MLP neurons of a small language model. Each row is named by its layer, matrix (gate and up: input weights; down: output weights) and neuron, and shows model dimensions 336-527. Each number is 128 + 24 x the weight over its row's rms, rounded and kept within 0 to 255. Numbers have three digits each. A neuron's up and down rows have the sign that makes its largest values positive.
Before each neuron's rows, "fires on" lists the tokens most often at its 100 highest values on Wikipedia text that the model never trained on; "fires after" lists the tokens most often just before its 100 highest values on Wikipedia text that the model never trained on.

fires on: "\n"
fires after: "\n"
L6.gate468:108166106141143154154145151142148140142089144155158107134163116151176155131099131139136125134118137145121161141129110103101114127139117141074136145108135086116128135142115153125114151133104148167157085096131092145155138125099107146154164173093136171124169142137158109141106134126129160136170108167111121110113125126109123129048120109131094149110108120099138143108077131131104090131081133102105143115127105158104092082130127161083117160118144114099125144144098127121132114116140127129090111132168145116137149126129141139160129136119144107178109140165143138099082114192146138117
L6.up468:165119148104165122110119175140136137112136104120095176090078118106120146116111127091132131154109165099145134122136102162082099149102142115168156120138139122131140103138080114098163170135097139111116150137136121144067136133118137093088094105150101111173140156143097154094113102134142106083108107088073174117121116120128145155126119126139127163129114130114134153116124083159105117153128078085123116127128178068102105133127131117094137168102083126175135143126129121120123125102118110142157151119094103126129111101121084108113109117180109128100165175103118136121121143143131125153
L6.down468:126165097143071076155117095134132102099096140152157103130131121167172154143150158162131127104109138117133134122152139118136109106109163127102129129137130144146128160136121142139122132122127144090151114090139157132125152129113166143128112111120158117114136095154148137123079100141139090159127137133131152110142151130146118156130137115123136119148127153101176133152118132107152153122138132123157113122116121146171106097136127135148132111101119134174164102145145139102150129143129138086110126152153172127122150132139127138146113092147121161092093124143100157110119137198130071113

fires on: "==", " emb", " b", " |", " used"
fires after: "\n", " is"
L6.gate1595:157105164088128134127104115143140124139160140138142113130126128158152119097089168117105099125178177118166151143149137121118111128120144155132083136139143128107124182113112134185092119137116135103173184122156108136131158119107159146117130089158134124122157150129148128130115135131135166040127131079147151170114112118117118170115123114079161118169121130131073164122109105134184143142126139117116105138102106134116140121126144137168158151114143094089105168157151114170152160113169138068144146127126146142134088143100126133131144123104123111112101107125137112146134176105137112119
L6.up1595:112169123136073137070153186117075115154106168132136121117120154139175103187179129111141115121119126188108095149139127140081130132114124110154174152123129117124100102166081150098129098140095119128115099143074073082185136088131135104137121161139111143143107118152122131131155124107089161129109099106153164122123091118152113167117174139145078110094178100095115112130130157145141110137103104145158147084122120131144132177119132092126134080134131139143188135132137148179124168077148116066104127109123130143150155130105149169131141146123158117130107168133158120106111134160086129142
L6.down1595:124114159109124151117112124135138138161162145071112098126087130163131142112125130134123109124130141144142114138118116086109066099134078152141079185114115146085143116114134111126135116144123091134145120174124119119163159165150089144127125148122137070174113136145132054156086088138102122108150125114102087114119128120123121112134118183153101096134111092138169055137136097120132147120107085128146147119149139120125114101144123145152146116097123154094149102178142132124129127079148137115133129131121127086162130117110081128124078124098118154137152118111126117109106162150095131083

fires on: " 0"
fires after: " |", ";", ":", " to", ","
L6.gate958:137126150122126156159114091168160099136144082104164150139149111069100145190120133143128122153106131149176140127153128163120132129117126129104151121108101130097166147124161120109127141148120131182147099144127091099114150140099166162169116147153107155128107142145154105200166119124088126109139140144144123138114127151168204129102086154140081084124088165145138132118107106156120115096135148119140142085144167052126132075138143135075106141117081102125159107124128133157151122118136098157104069119138133109166133101140132117083145166145104094132116122130103136076168099119101126141
L6.up958:171162103131165116112136174103118126143102125131111175134132107096144137119124147117098111143170088141115149111131164142102136136169117144127107080100134119144132102106089113163111105095094137080149167122154062124080145154153120144170146059123144112140107056120120193142130128140130078152125126136101119148130094127124116110183120096099098116115116135156145135132133116136128116103085139112118154135113144119112105174109110128101149099188180109195146142106083152137109124164137133107150108069104134130130134141146132102117148122117113149135143155147103100114140100127117144164
L6.down958:176111131136132129144160133168162123130125087169125109161126161074122104121139111116112131095095092152124130113138121157108113138105153102176118165153118171129181122124137144119144126126127102094148131152136148128132109129117144138138103114117188100121168107161091138103139165132104099131148099158111125141147135134083175167087087113078156198153141171113102121102130108133125095146122128133109129157148114089155171128205100123104101109141120105136142134176129141133142145165130115152161114120075115109131123113117161143109124112100131083099150117106102129130146118124121118143

fires on: " a", " re", " A"
fires after: " was", " as", " is", " and", " became"
L6.gate206:160107124126123136139141124134139124107109138184154128139125133116172146133109122130119137097090091119118109115137106144089147112152182149151155084114092154144139073155099142191162101130150158136143171149133155111154137095082150152095177142116145129157097148121131155200137169115125102147082118141084115140085158106111106130145154123103119122142158128094190160102108180157094156137124141126140127107074116140153157137105134141089117187106091103141131139094097129093141159143071127144115136098158108141130146125165137126105146132093143154130116094099097133147137116141132163139
L6.up206:136106143091123154099179117104127138141143124173151131121162085120172116110113126127129156095093108174124137120152099142109148143104109123115117154091098128124109116123172130171132137125142135130094102099144126169121110159107150111136112157089110147117120135123164143178127084104132128133133127155109082154114154106134104115123146083096102135157124137099119101110126119145089090096160108082118122124075119115097132158145169118074127098123161163106131115141121149111156125144129096147150098130148098133105133130156159091162149114109100124110137145188098131102158137090151162122
L6.down206:104111171130142158143107133129152121139134122053149110079150110128106105110124116144097146150091161159146105118087123152119117113141149114099138140104108132144146126151134132139114120118130148103177103155162129102114104126141148113126149166118139077152147111158143159160155140119157115134091120110182078131122186094105142098101114100109108119114112151126145159136078138138134126105155143139178114130073086138135153163144177159151118145092094110151141136131139135133122125080137077142135099110167113138102138098147122151126168140079121110142101133104115094119084110134146105119

fires on: " ", " sw", " was"
fires after: " |", "|", " and"
L5.gate1276:107153190101129088118159104146112122120150085142098104154098132135109122142106134144147135124140098123157137123116107091108094107147116082113123106137119148106157140149126101099118125109103127087132149169139125152119167090105127119127111176113143101088136128156096145125194160100134107150132114128136141174112177144137135070093130067139150128135135103124155121143132120104112099136118113145109104091104175123118159110161170104147129135112148096095119121150113112089128126149139139164141102116179131151133179120136112154108146095126077113114126117135114061119108165121146112123
L5.up1276:145088128129145118136137145151134123111131112145142114136131113122123104153140127130127127155096089130165162170143117131155157151128147135143175125121124143100139081126143085137088156109098123099148135156146160131102103113167142140097110096098146129154166106168153173089167148125088102120114101147128136140121102152177098132110123098153157136111146140147164142154121121094124135138106147135144106140134126151075106113116142116147096124170150135148136142101125158148135139113149113107123131143143092174133138154157155156147121090140107102124127137125146127110128173136134127151
L5.down1276:121115129101130048111130129134119178164095128128137124116137137121087121146126104138158144176097154113116107108129103138068092121159123122148171129135138111117139088143141138142108162102140113101135110163136105137117113086168150098152146187125149090131103124191125166153145106118103161156101125107097143115134101127137107106149177155117110127079143113163148097156102109118084118084146101145127120151106137132129146129108165150131103151156139133089131117145186100117113123144145103140127169133117115132093151141147090101113152089130112074081118090104150106130130122152096125112

fires on: " a", " an", " one", " st", "a", " of"
fires after: ",", " was", " is", " a"
L5.gate253:129165139098130144093146100114109137123194125129088111106127100129125164125112102119171118146079146156148108140161159068094130137131131100109128113166081150111148148127154106132185095116095151140102138091139185130101105078115098124119168135156127136140121114086127121115170091103115133134157126115139121087147156138138102076116128173140137090161092124111117129165120144098141114120103107104101156127092137135092165139126155138115116110135109121118102091148137107130131120132128122149140125128157109131128113122145119105120127140129134111150142124108131098158160133118141138127
L5.up253:111157082150164166124129117131144138135156152127118125158100121156136141141077103168123166088102156106147129117121128161101144111111144168119092139139111124113119125164126083141127100135092139107167093142139118161132110102095129164097134100152134116197123137132140136119164090155085128139083134109111080128116100067088133155092173150112120122120093145094113144108106136097096123168091124100098154132135123106107159121132150142136131083133107120117118136099126120106121154112163140118109136118108184118138121145129186148158082162156137140151153162128143169126129129122150164117
L5.down253:076133119139174155128132133133100128083149072136137108145086110128157163148099163136161182170099070120153179149140110122131105114158102140116151132131149143134134166186125160192121108154107178119141110139121133153135110085141116118152122078125142136114105130095145105145137156155133066155083101095090158113144136127140171128115159135120094137111100122125117103130109122131121123140117142109165119108103098155132125151122135172124154189098146158113162149087156135115111133134129064139116131146101115110124130138174160125165128165133132142158150131126166137136096149167103132111

fires on: " He", " he"
fires after: ".", ","
L5.gate886:153132114153189157125129151118129116138076135103113168135099083136121116165122090084143135143127096111170119158163117083109124159153159094137141127143122126143136137134104146155139144130115108144135104136130089122103083110128103122100164156191134098114132112162156126169134125123084152185130100144123169117084145110135144115126145092163113146121099105141182115173139137120199118124133114146111122129127139133137060113134137153082114097135112164145127122128127085140129160130102108140145118113128107145131145113150165137122095111154136132131118129149126156121125152133149112125
L5.up886:131119170102132109136085132119091135133132131122186125148154128174141136149119186127115113145148138108107142088158093117136115115119148131161144106189138111145141150122134143106146112146165112139118097122135131094128153136089099105101130126128110138071176118119096105159097107152109123110128100094143160156174133130149121141134116092118135050120140144128111145118142114083107101146149124145139151155145139143066134103136158105147123157121134148149097111156107162092148141150124183100115108123157133099142148137129075120089146095079084087129142115131181144095171090124107106156
L5.down886:086112162144128132105109113149169118124109112128097099111108127146096134126139154183142107107064119166062139126092124117080096113116083140151091123130103108120103148148110109112125130119175105131099087139085177120137139105117137111152136156188127094157121128163159140109144133090161125119152137165118122142161112156111172142147138157103109087119116090148130114118130098132134119126084167110130119088110163106097162114185095126132135150128128145127128148171211142120167145167148134108116094150116206159173120130142126094107147181155113120128143127138158129137122136104119139122

fires on: "th", " first", "st", "nd", " second", " First"
fires after: " the", " 1", " 2", " 17", " 19", " The"
L5.gate139:168117110174102105109124134109142118156119115151132142159112128143160147112125148154157164138150133110179142164103104107165150121147137152115136070126143095146096167098102148084180099153113159126147111104096140103153143122174108135157124120152111122141096148103167149096154127099166109116128107167126123118143121145113128148140113194129141102132121146105109122133068110181102107101119157154121159160122124142107115134127137116081110175139164138121156120122137137097126135147139101122112096128117102149098142100187125136126110078175100118113118091119112151123115161137112067109
L5.up139:118120105093124104122105133103161132112100109062151148124109127129107121118145118116135115161141145151123083133120138139152140094088127157073130164155108105130136110097132131104110129182073160129108090119108109142124117166178122147169160178104132103129141126124060106138141112159140120149111158116135120101111117134155121125141114157153127128112128137119108167159150060137138144124110120095078122185115184172148118119106128127148081133133092116100111164157136074104109114110187119124125152105143146130108152132118169118172126073159178068127175104142129135166118088086160138132
L5.down139:102105115116112135100096146129079151109093145118127102152164153141143126175138137165158172105110142128124123109124152089117126078097150126100163109149107127090178150145143153117103143124072119164111129106083149144151156139123126148092176106154084129088103141216138132160126132180127093159131118130130122136138139132160127174168140162097123155150113114119122112122166078139155105162079135155129075137150162123098124121126119138149136120160143125140130092158112107159126137164114121123106109125134157115156104149121159115100138114117123126119147142157115110064142111109142092137

fires on: "\n", ".", ")."
fires after: "\n", " U"
L5.gate446:120144177133111093138177116136134130168113108123190132128076084144150124168147110139158167177157151128117128148118175118129128125135157111157103159124099130117109145108129081152141089152102149127100164099147110138145086174171119118135147089135140117106116133145164097153136156165115166152154100127130118105132125141170130152156138142113131133164126150151118157148146121128102111146159162152114138105167131093122104147133140116135158097112123139151119105132097072082163096110128160119164129155174105127165102132133137098137165144072155122109165131133154139139108160189150078123
L5.up446:138151134157124126108101071100147147106135122117139145133131160123155128106100105165138149152153132111155126153168119096079110139074122113172168166147130089136131118110129170160095131082112140110159147109144144140143139136160138113206152113109068163114158094101138163146158109191126109124139134159122106128170109152126153132126139149133112148177109166085119188114113145072134182108139155099110124113113106129094171102109099099134154092132137140124093120149154138105145104145117141142164118159111146095171133118190145160134101139103143108101109145131169140144147139120146127153
L5.down446:116152116145114089124149132110150113119134133168122154150131134104157123158120129101124116134156122140116120133142149111099093109113149129116144120115157106148114168168121144124116126113110108123133125119106091093154115163109145142138146086097135119104134118195206141147123123090108155177170154129132101105095101117107132109155129124122074089136140132131133095126130120125163160092170138132121127161137157124125102109104178143119118118123128078145138172124161099098112080137150143106140097138133100114151086157142121125125156141117124128145124136116147135111130128124058068151

fires on: " a", " an"
fires after: " as", " is", " was", " became", " a"
L6.gate180:115127129084129048114127147127090122155128214152086105166156110125122119140165150115098125112130093208089145174121142170154130135136181113113146146122141113136117153127115101132130125139089127127152118137146117132148172128128137115128134106160095133081134092086096165147142165112128145146086112097094121095121120136101162104132155116127111145151122109093133067111107096078162131150092099117112100114099109133132109128115182135110104169122140099119107092098130147099095101111141103140164115141124114124110158120108167151160127138099107152133136134130097106119110167119113137168
L6.up180:099147178123119085124121111121091143137144136172101124151105139117145132114145080096097146159095116117151107137091121147101141143121137150147102126146118117150152150117102136092113144136106115126115158117114099121127154146145141139125132136114108104124105152103139133114135135151084142134125116064125142091115097097124130156163163119098134125129095142085113130133124089131144138141065135130161138147152128153113180105114123148147122119131134131075116132128151075123113096109085145102088142071128109134205148136148154085132152124119106102145102168148119145070147126092112107164
L6.down180:147143136130122176100127138171170099136123122151118102128140110158129099122150143130150095091128123154141157122134121131117122166113153113140143135124129128134162104101158120139153114103191126141132154134118153130110129097102129088118151116147120121116122138255167137119145137116149110152141142125119129112117145147124140173138094119131101134110104100173125118120102139118120130135118143117148130110144086099128153133128113106127125119089145138156157112163121160140135143116121088155062140138119121133173103122123080102144141118115158148129099080113151144120127140162155117146

fires on: " the", " of", " his", " and", " her"
fires after: " of", " and", " in", " to", " from"
L6.gate965:121100131153087102126151114095085131137115121128186149138104144115116145139120148133173052160148138147122108156110158155109141092125100157104121143117159119125185123137112129172073132147141122159134107153105088145127090126188088159119125115096113113150104112106100117109148130134128154139138119128120151127139092116112137156132125140145152124151174146114148134110154117124090141138156127096108150098150073133105135134122161119125151122129163115120153150158144124142141110152166120104138139117100116145146151097118148115111094166113100135140110138125111140136119117182119136153
L6.up965:136158126081123120086128128113121163036141119146090136115156156136107102115149091097138161112158121114126138168127134168114144106125151119145116135138094131167097159137111126189128103145142138097189152081115145118128137111138107141132113106158128164143161087138131177142161129122150144158106098099141115114155115136178118120137164157123121161118130160147181133164145131117146117118140085137098135147122063129125094131108130142156121168118142108172093180098147126149145126134164104120122144119109120129118118160095128128131147138111142105200139102147096131158161109130104089153
L6.down965:152119146157145103120152126101108140121123154098156106095151110139142140142132121088125123113110147102122097187091156146115175142125154119082150107072136148135128081136134159154127108136125138119107167099186115116134128125169115135118151130140129166179102109192094104166207107124115110127172114132109136147133103123130121111116084139138116155151132100125112122147146155105104148123090091085144130137154111105126084148131162108138161121151093143087114161123146124127134125156142101105153114128126143156097128113164106132119107142137151104142167135092092140150136103101160116119

fires on: " a", " an", "m"
fires after: " is", " was", ".", "),", ","
L6.gate185:096129147143080131109115166153111114124157080150153104122162142144157119131129129134131131161101102105157182122117127160118087125142109096079093131180126093107105109108135136125131109114157159166133147079161114151138183148098149094113143104146110137079134131139156094148083129138188096135151158140125104138121148113111093121148138093074151098132121141118114121070146144118121108143142148145174103136135113120127124155134161063152139106143182148135159127154149124131136133124098131087127138123141100145181105134093114089136113124113153127128127141159139120089117132133134159117
L6.up185:128093143089079124118096146143124128112088127117132146142117123131127113143136150103152138120142111129115126127170171149144141151170109150152109090126152118154120110139144190155127136076110129198137123121160123143114131114145096152119086141167127145125148144130079105126109158126093133161084152153120131184168095168090145113137144144136128084133134126159131129118179133206124135165176119162131124104115108113088109134149101112113113104131106145136102086110167095108163148128088135113142121108151116144131147164161162139174124118137098141111150112151171092114147112128062117133
L6.down185:114125135161107138144111192108110117148129158147153167115132112158142126110075125170121122127137133115105146140148115130136134098104137169158125093124143125113112143129128187152102167144166097153134142162113128137119103097141146129145127100099079130149097140194124130134115133119129091134158130121162088087161087132129132132136155150123134105120153114090095170131107137142114124115162161114130151143124103166072150122147143112149139141106093117134155112127132154122119144089102135107108117127118185127107130100177084135141113149208053146104136085093135157145154142157132155130

fires on: " the", "'s", "l"
fires after: " of", " was", " is", " be", " as", " and"
L5.gate1711:132107122157153117143154122122118096123082152148114109118143113136127162120114106110158135108110092121132101118160086126098140127106127127137144145169140139173151117109158101099137108186158140180137149117128128149113104133125153131126083150123080122120112106139132153127102132134151179145116172114122155119170068177122121126102134121124119113132185116076102130152152138123101088151133131185111122157119138109106144137127153119116133176112157083137145102086090094145136152170098132110130139103090093117144146108108171101107123140162096132123120121153118123117098123097129170125
L5.up1711:117151120098171085138100129074168080092144097133146160130128144155130128112110127097146081122130175102104140124156121126169166131132103119133132149156081127129152166135132195141083116133138109113139099118142119129112150096111132109130156088130131152125125122134133165132162143149109119131168163158165114109121129156133115148172130155101139139096144092121159113152092113169111122190167138124123067102119090110128140061149133129091147155104155141104121130191160078131153126115138144119122135160135152188116116195079136148119125157086151120126129160106121116106152129143135130125
L5.down1711:098163155165150136143138147079154118155143119146140117117115127158132119132164136116117150117114135110174084113122131117111126102108182116123120114157122140096146128113108085117144137145146118126118170147168122158138118075131138122109131146108166126139112151211159143151107121102143156122152092109069143087116160140120105145120099107136135119127127151169148126152120129119090138096106117145113101125124155127125122150120116140133151126106103127113128135204087129137113113144142098100102111163076145129141108137118159145080097124119131107138126107123128111095141140116157122142

fires on: " the"
fires after: " in", " In", "In"
L6.gate1237:097117109159101144126141097111141115114136120130091103095119157135108133152085126138153135107162104149176133156127115128135133131119114153105135127124123144136124122062185103134099100169119120144130089158105095161164127140145081114108105139122126120094107162130123139107110096105161110119124105125121118142152086084115125145172133183151125135180148082162183106140113085144156157137086099145118116120137135143131159090116152154120127168115139142101148160095113115120148128153146131128187130116142141123102123088127126169135129149109131118161114088148133170164107101087157148091
L6.up1237:109164145144127105124114108124124095142135117119119142110149132162116115153134127117142115096152132133159120118112117088148157103151148107092127170123136116146164120082134128105143117153111136166117094153110128100132082116148088130143139174149121122107143142182130145151140078145119094138168080130070142137106121127161123127155167144110148088141124120132153112138115095169170134157187148106139134121119170105141092119153126148165110131127123160107148092158141111088138117136117139104135100106140157081124123104136097133117115154095178137152145103158123159183122086133135101112
L6.down1237:106146126141147131132122125105123133152136144115121120110096149139091171130153098108176112087144134117152140120141160123154149111118143142082128128104151121148143138164166132156107137131132149124158137156123145108133110115132077114160126155095101116161124078154145143124174114112169133142188116102061195123140124107137143112154093174140140247151127147139131130112114129106145105161132112092100129142119108122153092110126125085122092141099129150127138140086132104106171125153108122140124126100112098143140086113126139114119077155115146101159168123133152135128144107138133145125

fires on: " |", "|", " "
fires after: "\n", " ", " hold", " votes", " |", " Turnout"
L6.gate1229:143139110148108141179140110119115132114093094156154154113132121119121171161123123101113130131117088152197129120085137111167124131127153120144107131118123142167116125150101122187087132178153138133161151158111131151141109114131105115131126131135117127109125097120099131169139103133115133122125158165146122165122131129132138197153163179108128096134110143090109123165102132119117157114123143110140077161137144123151176072117147178120112137140109108101138146108126138114105101096165144124089106116152095131111157133154116106153105120106122124136088082123121133115168164143129110065
L6.up1229:155113122139100104123135104170115090127143156127154180137127160068112151116101078156119126119140113123118158132135089133138156120191094132094156096140133147159096105135142140172150044146144192182159145143107102112134162082173135126079131125152131131180150100116119089102121138105137173164176144143150124127138144096156114113174117168124100150112126110131126132102118096116181128146128159151143103142132179138183156106106130090150099144147149090152135133164166166135119081129123182104130115102149103159106144132133121119105182110139097123118123143153144128111143095083151146093
L6.down1229:125134146112131081132122132140134147094148114133127128133105139151086103122136107132151107121157159155106137125100071122170139123136113106129123133113097097174148098133128123145146118167156144155134130148136075084113135103135115140130125134135134124129082153138136138136144127101106113139103139178109144121153133118112122065167080120141103159100120126179141109135146146160152122116097156148112109125104132118146139116098117128097140177115080108106127142119119157104128130176100160141108099123144092139124196113154140113103124105141138109132099139138095122139134144130101133130

fires on: " a", " \"", " be", " as", " |", " is"
fires after: " as", " to", " is", " be", " was", "\""
L5.gate465:085187123101175116110149142122131141127178146137159112136145120113150124198134095142129182168122095118097115152125189141110158124132154080163095147116079164138149170131139130131135118138139136135142089158154104141120156105091156192138092183098145175135136111119154123158115130094127110116127140134145142156156125130156133128129112117112115108149148134113147138164082098153052142139129137157123127146100098096102133166127171120127157121119140126158124115154148212125114123158139105148183115124124152140167116144115163127176122128110148105129115092146108129202123083108131159125
L5.up465:086127083146110129159117131084099150137128091110062113191160141137179136129143117094143143100162112134081133133129144121114118167104107106124171137155099097152118202121109145114129148141141093115109072124136157120118131158105127142125114095128115074109155121123086116137125136098122133131125102094184099134150150134124156183101118174153099094171116120113172090128113113151129125123119150076162107121150116113112130134127152154156165092104182103150114134092152155144121163152148108167113130102120099159117133137100141098133140143082135156115122124145115114128111090143135126143
L5.down465:132128163127154172130153182144131121146124088120115114118137134151107174132121136155130120129138106123152092151110134147148131098106179132121152134099111105159121160138111132134159129120141121142124097126122129153112119103110164155128090149138138104115134134104116143152120154164130125155104129062104137112116124182116147146124121168144161141114136123144128128118096141106089118152082150112124143132109130137119154158097149117148166105110121118169156149080130146126118132126113124098093104123095116117148111113071153041156177106093146093147162111112090121102119089120076137152

fires on: " |"
fires after: " ", "%", " Report", "ore"
L5.gate979:077116173153133130081105119150114117151134142088102117112154131133117123157122126078091171153133098163128183107142163140116144146100138121146107136146150143170144097098146135142121135123177098134163168114089123151114083111122148101135129085096089117138133132105176136153114083124136143146125104150121170091141160144114134106044106128173123187152135138137122131142145081164137102113122119117183117116164109145135119148120139126140118104190105118132124121145120132112118127139166176141122150147091123134130122103114139112121154164095099164077146135135135154122123138145121121115
L5.up979:142181142094139180155152125154143138120148106123107119114131180153115114150104146096139148140139122117111139137090098136115141151147091126168183138177111140123137131152133134098157139117092153145091128134132138103130145114105143113133121113133133110159136117153132137128144107131152140162105158133138128093127115167138126128156157141158124141096101103128099137136105131125167112155132118126148125124131129081117090116135107148120103114091122139146141137135113176118104113097088090143107079072144119077157130139142126122172160136118146131171128103139179130153104161096157098152
L5.down979:106132107118149121132122120132153157127114115128111133125131132128131147143106139094146162094153116120123147094099146136133164116197112119204147098190145095118104127154105154138155126104110094172118173124128106129119141119120136157125119106141147100154106107051139154117128098135093091120119129125124130138128130116157110135124110102172134146103139133110111120150134137123130175078144100110124165134153149105119122109140153126116110145125115125117123134105120158119115115104114127110155098125123095146140105131160112122137100149127141102158128095097154122135143119150150128180

fires on: "\n", "p", "G", "P"
fires after: " |", "\n", "-", " (", ".", " on"
L5.gate181:127088112126139103143155187171141110136115104160170122149053145125182121118146161130175124090157106098129154121091118091123142130131197149082119117151125133154132176144155099093129096106156115120062142127159116101160109164127150110089144102150129117132123106143134148149118121117092148105120142124125152126085116136144122142092136113109116119148190117152139122162126167087118107088099125134109157069146130188161138151162127132105113101130167126160166144128127096163117151107149181100100097156125120123144159131148125120155103110163155124143130076146113158114134141144120114158
L5.up181:137122116092109141098089142163116153137123119091140066110137150150165141119124135153151133154133165137140155105159154084109059167132129089121147149078094154138108085135068098138144097119132129123144115138133144136128091120107106087162107097133143115127141121164173141114153157140127119129141183127154135110133136121092160154151100117127150138106134135108153100117104155136113201169149112142050126133137087082120098159132159126140149134164144121160121103119111138100165125149126092138137147106135148144134108083110112118121152141133118119144136121136138182134110120136123082103
L5.down181:136116132118112101148114137109135147166158156134077114129156152164120104139083129091148125153157173137136123089130101142183092120165153126151078122130060129157140117125119145120162146108144112132147167118098121099166140160139122106147131131078138141144140120134117102127129113056064103128125132106154125135102124114155134117146155115161119124121111116108079131156112093096131118126083131122119100127095122131132074107144118092110164101154117114102125099057114117098117130172175090140141155080166158126119169136119117142082125141142149129148145141165122113145137142129134115122

fires on: "\n"
fires after: "\n", "==", " ==", " ==="
L5.gate857:110123142134145137100139174137130114118163129105130109117149114129116143132148163108131140084155154080119115119122174128121122194085131114121151168129123166146134126114112142112131151089133122152136135146140139101101144115097113110168139130111100170114114123155099102140168165129127162129111141138155134097122101132137115175107132131119122147161119132136107182110131113108108162120124088149131145133140103134133147137111150127106110131157129115071100144133144069114111127097182133144096124102130177117143125161118158126119105135104129135164132137130122177116110136100177157151
L5.up857:177100131099110112110132105122168083127138164133131133110156140160137182104105124095075138114101103165155116147124110109143122145158126124103129096130135114122130113141112100122123122122173154166134161138114128129158122143127089124173124074127105121085121131119126134120122092102067106131114090119130095113143129114133130153157136156163150081121139102116173105159140123095115126131115120145135142114140114125139122148155154139138083153175109137111164153125188137129132147156120132150106121173126179109099099129130099103111181123172132077082095155119186095104086147127117165119
L5.down857:108134147109119138135115129125109142142124124123109145134062139098133134126148108093091135099148116182128134134138110139119167151156127107112153157133101125125152085115120135119142131131121112172090146121132126125146077172075084158128120126073110126132155132141128125142093148119137095191112117123128112119114162152107163121089154155130098126125111092125135108123131114147122122146112144162169125102133118123098148143134104112098115139130096090134138127103169121131111125156127166108167086137121103131182108140150133127135143181138158095123113123169148142062097130154143103113